Weights of a small GPT-style language model, trained from scratch on English Wikipedia: vocabulary 4096.
MLP neurons of a small language model. Each row is named by its layer, matrix (up: input weights) and neuron, and shows model dimensions 144-239. Each number is 500 + 50 x the weight over its row's rms, rounded and kept within 0 to 999. Numbers have three digits each.
After each neuron's rows, "fires on" lists the tokens most often at its 100 highest values on Wikipedia text that the model never trained on.

L3.up658:551452536485528534490493547493402478578489534510525361544443518582605481453529482488422480613413595467520467489499492483492470566560438479506569524506557517569399491456500478465578557527530477531502488530469522501452522471513542493539510490535522448498452517403487502498542533439504498602
fires on: " act", " CD", " final", "ult", "rain", " successful"

L7.up165:507503446527531549534492491489475530550517492424500459481524545436522438467534519419561558508419506549522474502466440538559536427452610530462512526552517545493498540504489481566433575514500527585497601483548564486529483510511439519411445496470422554480539494502493392569475542490542510484
fires on: " where", ",", " and", "om", " but", " way"

L7.up46:480472514480456434530519510523516467502457443410492447513479502554406509507524457492522515509502561591399460519553604478536528566515610535459537593515464512592526557487465559540454461513529432528424624432518457482450523468509477480496566576447536483502442501451609504482400400485521442470
fires on: "le", "L", " of", " at", "10"

L3.up724:622413588530485457593551529539505554604533512548433488520465445515508565531564449518480487501469520425434432531491497530474601488516540464531455598555516490513454553476472459521404614570518470515495467521517621580416478454471448416532481449508426528406521448486452466538494535477483458548
fires on: "ly", "ely", "ed", "ough", "arily"

L3.up39:607480538492523508544492528527537454460509522554525513476448477490508472543583576427481541441534509517473531524569486490474510516507549543517406559534500522426499519467452487542407530376503550516481529468552460495413486572487464462492454568493497523550475451531529513360519428466602473541
fires on: "er", "or", "ip", "ob", "ert", "ts"

L8.up48:551535491462587567473577549529503500444551451469597483439496430494466437573582455500636528563484464467431469570543532471551491473539476494533416490491466435533507460567478529429435428492467526503477483411524495541530545548496389452465501425484452489505469465452431513501557498526606520470
fires on: " a", " b", " A", " prim", " were", ","

L3.up132:476528456491462502422531480512506545525503549461496524420432472508463479483505610543505534544483456485419470549461375424454468462417513501488510563513550517554428560450417499501472528413427468439486535466476431425476505487407387430530485498573508459482552514517479544558514422506426465413
fires on: " imp", " and", " The", " but", "yl", "ree"

L9.up16:440514407562517519535507502509477481447502555486449427440462480445549475387517553519553544517449558513470508530493507451545498483479502548458509473524433394518492580531453484509559522538488474556600488481473560473452481542495529425527490533494495511402472483496488441551644506495538494457
fires on: "m", " bl", " territ", " gr", "p", "r"

L6.up846:547512490515547416466564452536508546492551459479500524370437471587457410446566427437525525508426534463516466571424473559504519509481513484470436600546484425493465417522466409495465424583502483546535494586480460433454467571506489509536478452559571494456456484506516526438495584556515573478
fires on: " |", " |\n", " Votes", " out"

L3.up857:581411468572460520547400496505475594522465517574490459490501495499465471516497417525402468565439461435462366503459491516603520512496557656577439460547463581383473532472510559421467540478559440444526481596564458484517562513479573450510467415497438542491562553493547422494538587447578451583
fires on: ",", "it", "viron", "ang", " feat", " can"

L7.up648:454479527538482402436497476565570562537541513515501497505448574474355538493532463412438483488445539535435532516538493519505580489506433491525457500495497487483445548538498441489457504454461474385485558465551631548391546557330488481384557524467556531487422531540452513471544441500590448548
fires on: "j", "'", "born", "b", "e", "le"

L6.up12:551479470585552437462556512574559518508533545538487512506557487526393481591589416480489533534450530505512470626517467586529593532493522595474502488469519513496497472495394446544589523445522534483509421490476531492500630518592542505487433493421271467519561480482564466548534559567543449631
fires on: "in", "n", "o", "f", "et", "s"

L9.up224:455476436499442465469496590541510579524536579642495487606450499454497470512544452388455493503473561453536415533471539615554465430601433527455482616518516523438529569501477518429532461537406453564507470459406561471541527427526517525579418472531468591481466465534502467515448485498505510465
fires on: " sc", " Sc", " Pl", ".", " or"

L6.up618:501550549562425493528563476489477468511393447502503571378529421462425380505551454546511524480456464547581506487486539528503533522609564571509538460527528488467506538432497525503445537476557551477595495563562547545539525455421443469533464476474471456504499561509466427454487567356581484613
fires on: " acqu", " ", "g", "s", "e", "et"

L3.up82:500496496466507461526515459518493601503454486473507515524511428486503521522462534487517599514491578422481506523493499461479555484519483502494362478462498488540588516544531407450489496567517421535477563524483533459550457462500465452595483462385488461485564461528385484463513557481604473461
fires on: " work", "ape", "3", " Des", " as"

L3.up175:525522520488449530505558510549511425479562510408587473543526488482542502517537540412449509426405513463476548568546530534575480549464524506465464427535543483443448427478415524561503527364483538499446468375466517451552563589528451493516497538456427511516471510505565523417544535509571425597
fires on: " |", "–", "-"

L3.up216:539476504530461456625546525512523493536466524475463445503536489442479413519471498571491538497486519487440529522438454588573510491485528524481513446500538434477495484531483528525479543564538597571499556577543553528501495495420448417471466472458533572496522538463394493523658481427473531458
fires on: "0", ",", " his", "ah", " its", "65"

L3.up564:586490503605393440531464495542494507514453528546510440429418485469547599449502490429531509506471428531565480502477494438453489468483455578484443483518437474531531436497490525490480524464512466528532519464471458568462473549527404431513485490498569514451450489498565528614543491580507487431
fires on: "ve", "stra", " Stud", " Di", "197", " process"

L8.up582:567451346528569446504557562533612513542410477560452464514417478512469525498531514489514549552490507453535445495448501524530560516506580416483450450529461491512463481516534429572517503501566424375495469513558443467427576494494521560508548505542467467517467499550589473527419516507564502426
fires on: "ly", " to", " To", "les", "ough", "f"

L7.up1013:515448479510540508484448580428511466434488427471478498379432511453569596493570517563422521537499400523475509470508487573516507530497551568454540539533534481480484523477473509462467463449448417518504414464491410523486549375572505519504472491437522511472511425538614431604498435462507494464
fires on: " chang", "g", "199", "ok", " hold", "200"

L9.up693:484561503500537499606634508555536551556425566548448443456512553497469464495483577542472411455405630430455494491470503544456495445447570622580506554575453546533451513531445487486441475471444451463445512451550482445535464414477520399507464501479562502466515384457472480581405452418534556490
fires on: " it", " I", " considered", " him", " them", " not"

L7.up896:510567479448549470458531452549483521592451507575551370553511552515536531505518367466477505571392488609510473542524465509571550393559486565475551556444597481470448523489458496449494479487517516581592566487433574488492491473426511515504503497455443515473528454533544524563503511543463465599
fires on: " (", "m", "av", " T", "ast"

L3.up31:538522557545475486487406488398511434536524478483511572495465541384501464526458604498426516509414493488438442488502567555466539438474480572516481582511451479560433506428495536620449639524514446532532507525487554524440519495560514523466571561476426469491416500533512373485494512446477492491
fires on: " back", " father", " areas", " y", "sych", "aves"

L6.up114:479427531596477469472555596520577560491525473506548573478601544495473504643561509495471573440473515506464518489477476612486497537524478532478494485478517484473506498562454387530464502476463578519606518475489482424631631418491548390445533531398497500492441515487493465511542510498519474485
fires on: "s", "n", "orts", "O", " ob"

L9.up240:382526447448522514503449551657505520571502526541526474502477524523499581519535411453460459514531484417546509646491471607431526516503449580450497546492589512569471565520429549450489504506509516574501520429477467535532508486518540402488501491534489550559448616445565489458455414475449450464
fires on: "uz", "ur", "ah", "l", " r", ":"

L9.up165:443565580401460502501509536490502556612482559520409538497539521469430506554511513434482572568439463506506455475498482495450566612496449491463460423542494372427435462529429511517464498520520488461508508551545460544516511426481562482424540535563458572388549491504515469518528517440453424511
fires on: " |", " M", " t", " E", "-", "ing"

L3.up764:566447536547592498604453484527492469494510510521537477608511579444470412491492433461496498496465500508514588529538565550586564498540533427498447500551514429494474548562451509461393521425455566542555509542552549533396508517508506553467488461414435520519501527417386433580509525452490456437
fires on: "ment", " Vol", "P", "p", "om"

L6.up967:523451505505490408533559517536544518507457444442503557451472484530393475460524507513512531484435517534424555525423454541555535516543592584556480571557530504447406462446471536555426511610541485501508521516439503525462431461468408450506498508551518501488495505519538416519546531375496548511
fires on: ",", " stated", " said"

L6.up255:447491478413492567503476537430516476585425504475560520496592457417461477467511526433521608425495427515538455470422611498477501498483412533516491426575516515493491592493473483406506509491537492487463528462554640419553533532535461479450569500504468397449477469484487487439531557477491528555
fires on: "0", "art", "8", "or", "ore", "7"

L7.up787:479461552549553580533597448540612517529355596516539543486537570544519477454515507486402562497393474561493456501463448571591579595481602592451490457519517433468461495460486473485441449465502533477475507579546508527512475441441553470459531496528475511455579483493491440524538494543544492515
fires on: " |", "198", "-"

L9.up421:456478557520500526504478574474397486570555539532523575473503522507487437545637511387505485500474544468467486515518514589519555548528435485577558543465422499583463556533453469431429490521445564484433566441517492475366545502495486350468459535507541454505472527488500441469559511463498481504
fires on: " M", " P", " H", " St", " Rob"

L3.up143:506460469524496365470371589509449529612544522506463448490464530419512437554544501440418460446461547505468441457537504601520562465567407482570486548550471567446424398573433477556486506490458478508586518474475489510485464483539502493554564522476476453580482578488541482522521497610529457537
fires on: "ect", "b", "ist", "ion", "od", "ination"

L3.up949:446468494531432491438536513521501405582444575472492545542514447494498531513539485505484464417469543508509518614550464483583576478489487450531484507495565498597590491480477554466484567441404542450542426546424462490506649538475500453504537499505461481554436446588563542442535510459491467532
fires on: ":", ";", " |", "uman", "–", " +"

L3.up780:522428473519573543493536508565405519517465587479553559498481495522484432614521539501500450486553457604535508576525514541544535544519572507505557532516478495479523507487452517511529410475547467520480482392427456516545510553443500363490470518538430507573415595420413354573557500555475529613
fires on: "-", "0", "oor", ".", "ag", " Is"

L8.up120:519509572473545492555583489542507442426499457558452405531532441536518519526573405474455626450477409437451440559510525546615523506450553489568533536536445520516401419522461503545479504607477533606552616589477577502519524503483503419452399540540525431406507560399580492507577500428508460450
fires on: " not", " dis", "ed", " would", " att", " to"

L6.up354:473408559488590553525538495554507533550505545511522507454503511528570578558511531436508435501473533484531495400603488522555501548502521503532600487519544561474542451501479529466520464489468500446523495401330532553493516486509635478475530506446528516501469477474552471449514522466445485572
fires on: ".", "-", "ual", " ass", "ical"

L3.up562:521424528469469478635543450520593554425497437492556498485534497498500540493520554525491522432481557483523507540551485539587394410556525434533446399533482504464487512484539376479486444556472574538497563504446518474494515515376476499480519548554513515590547468598527509426484509477457436461
fires on: " Rail", "'\n", "–", "ari", " Racing", " Jer"

L9.up528:464515492410603480558525438529564492583487520502459504516544490506514433485547428539488530493537519431491485415513619524594452530450475548611513474519482439473512645448518443442457458453422590462538574463466536517494520515483549450443472428486558543501477491565491472551474547434527448530
fires on: " P", " L", " or", " s", " had", " camp"

L7.up865:536432458526551434585504504485467592492493464539482516501462521464523506539564356544560618468510542485581550497589415487486575501498555419555465595485503519488524421495560466467430513500448495525532526480522435530440514526458467477475490473486522520587397518407468384534531463472494478473
fires on: "|", "199", " R", "200", " Star", "olf"

L8.up460:492421462508506451541500566579495484532513477499483504473492568530489505476499458457559558449523525485447502469590487506471530554476467485552356522517392528447416520440443464560440532481465482495498501480361465576464439523519566511394438482441432417453509515535484499532548511564533490532
fires on: "on", "ion", "ain", "ect", " in"

L7.up665:482518485548533520543551490390477497530525567448495469430566488444448491506505572454555532475431628498468491496588472503478580622458512525450545467583575465508540460534478449454480417447537489444379467523462443496410457512504472525455411498509464466627376464454527481490479473521437417561
fires on: " de", "v", " to", ","

L6.up617:598451533478471447497496532506501489533503459451513577368467556525423452453534500443542506541382454554544472569518526498570517513564530543566451499568537498556538534492457496459426495596433415542458475541463479517410599558454359495490433487518480463500432481556437547477522510457404490506
fires on: ",", " and", " were", "por"

L6.up999:547531524494511533507514483514592466468505538543477490505375504459602509568472492434531496466427500522540411512505498495532441513527534472601547481543436471521530501575541415454503452520447478559462607430498604512463544518357472432316538473478457509509484514465410429502535532486481468536
fires on: "ard", "let", "j", "gg", " long"

L6.up705:593441516527480481529527521517437415542477550451530433464522556533487570513557500447461575550518600538471479507619474453410410600532484541465516446540494437433436498449383473530517509445570554498541528459526509535459504551452536486482433592449447498467458474507508513434507473494554423497
fires on: " John", " An", "d", "J", " Michael", " Ph"

L3.up803:548496391556497459518455586503526512539548442540530490518485516389509502472548504431557550452406496470486471494531469421461517461571552611507563444518485470527562527524479504553435473430374500459481498443508490551426505489507523479493536495568555497429472490434597497424422539469440479549
fires on: "ict", " April", " mov", "orm", " March", " hold"

L8.up1010:485516485487651573500475506399479533498558548502458433467580440452552565533518503392549474591352508445448495474494457517574494468473435498483503497464568471431519486439508540529453526452534554586550477547557555640537551573567543495506520478550458447483570470482449461546435510463533406510
fires on: ".", " and", ",", " ", " &", " |"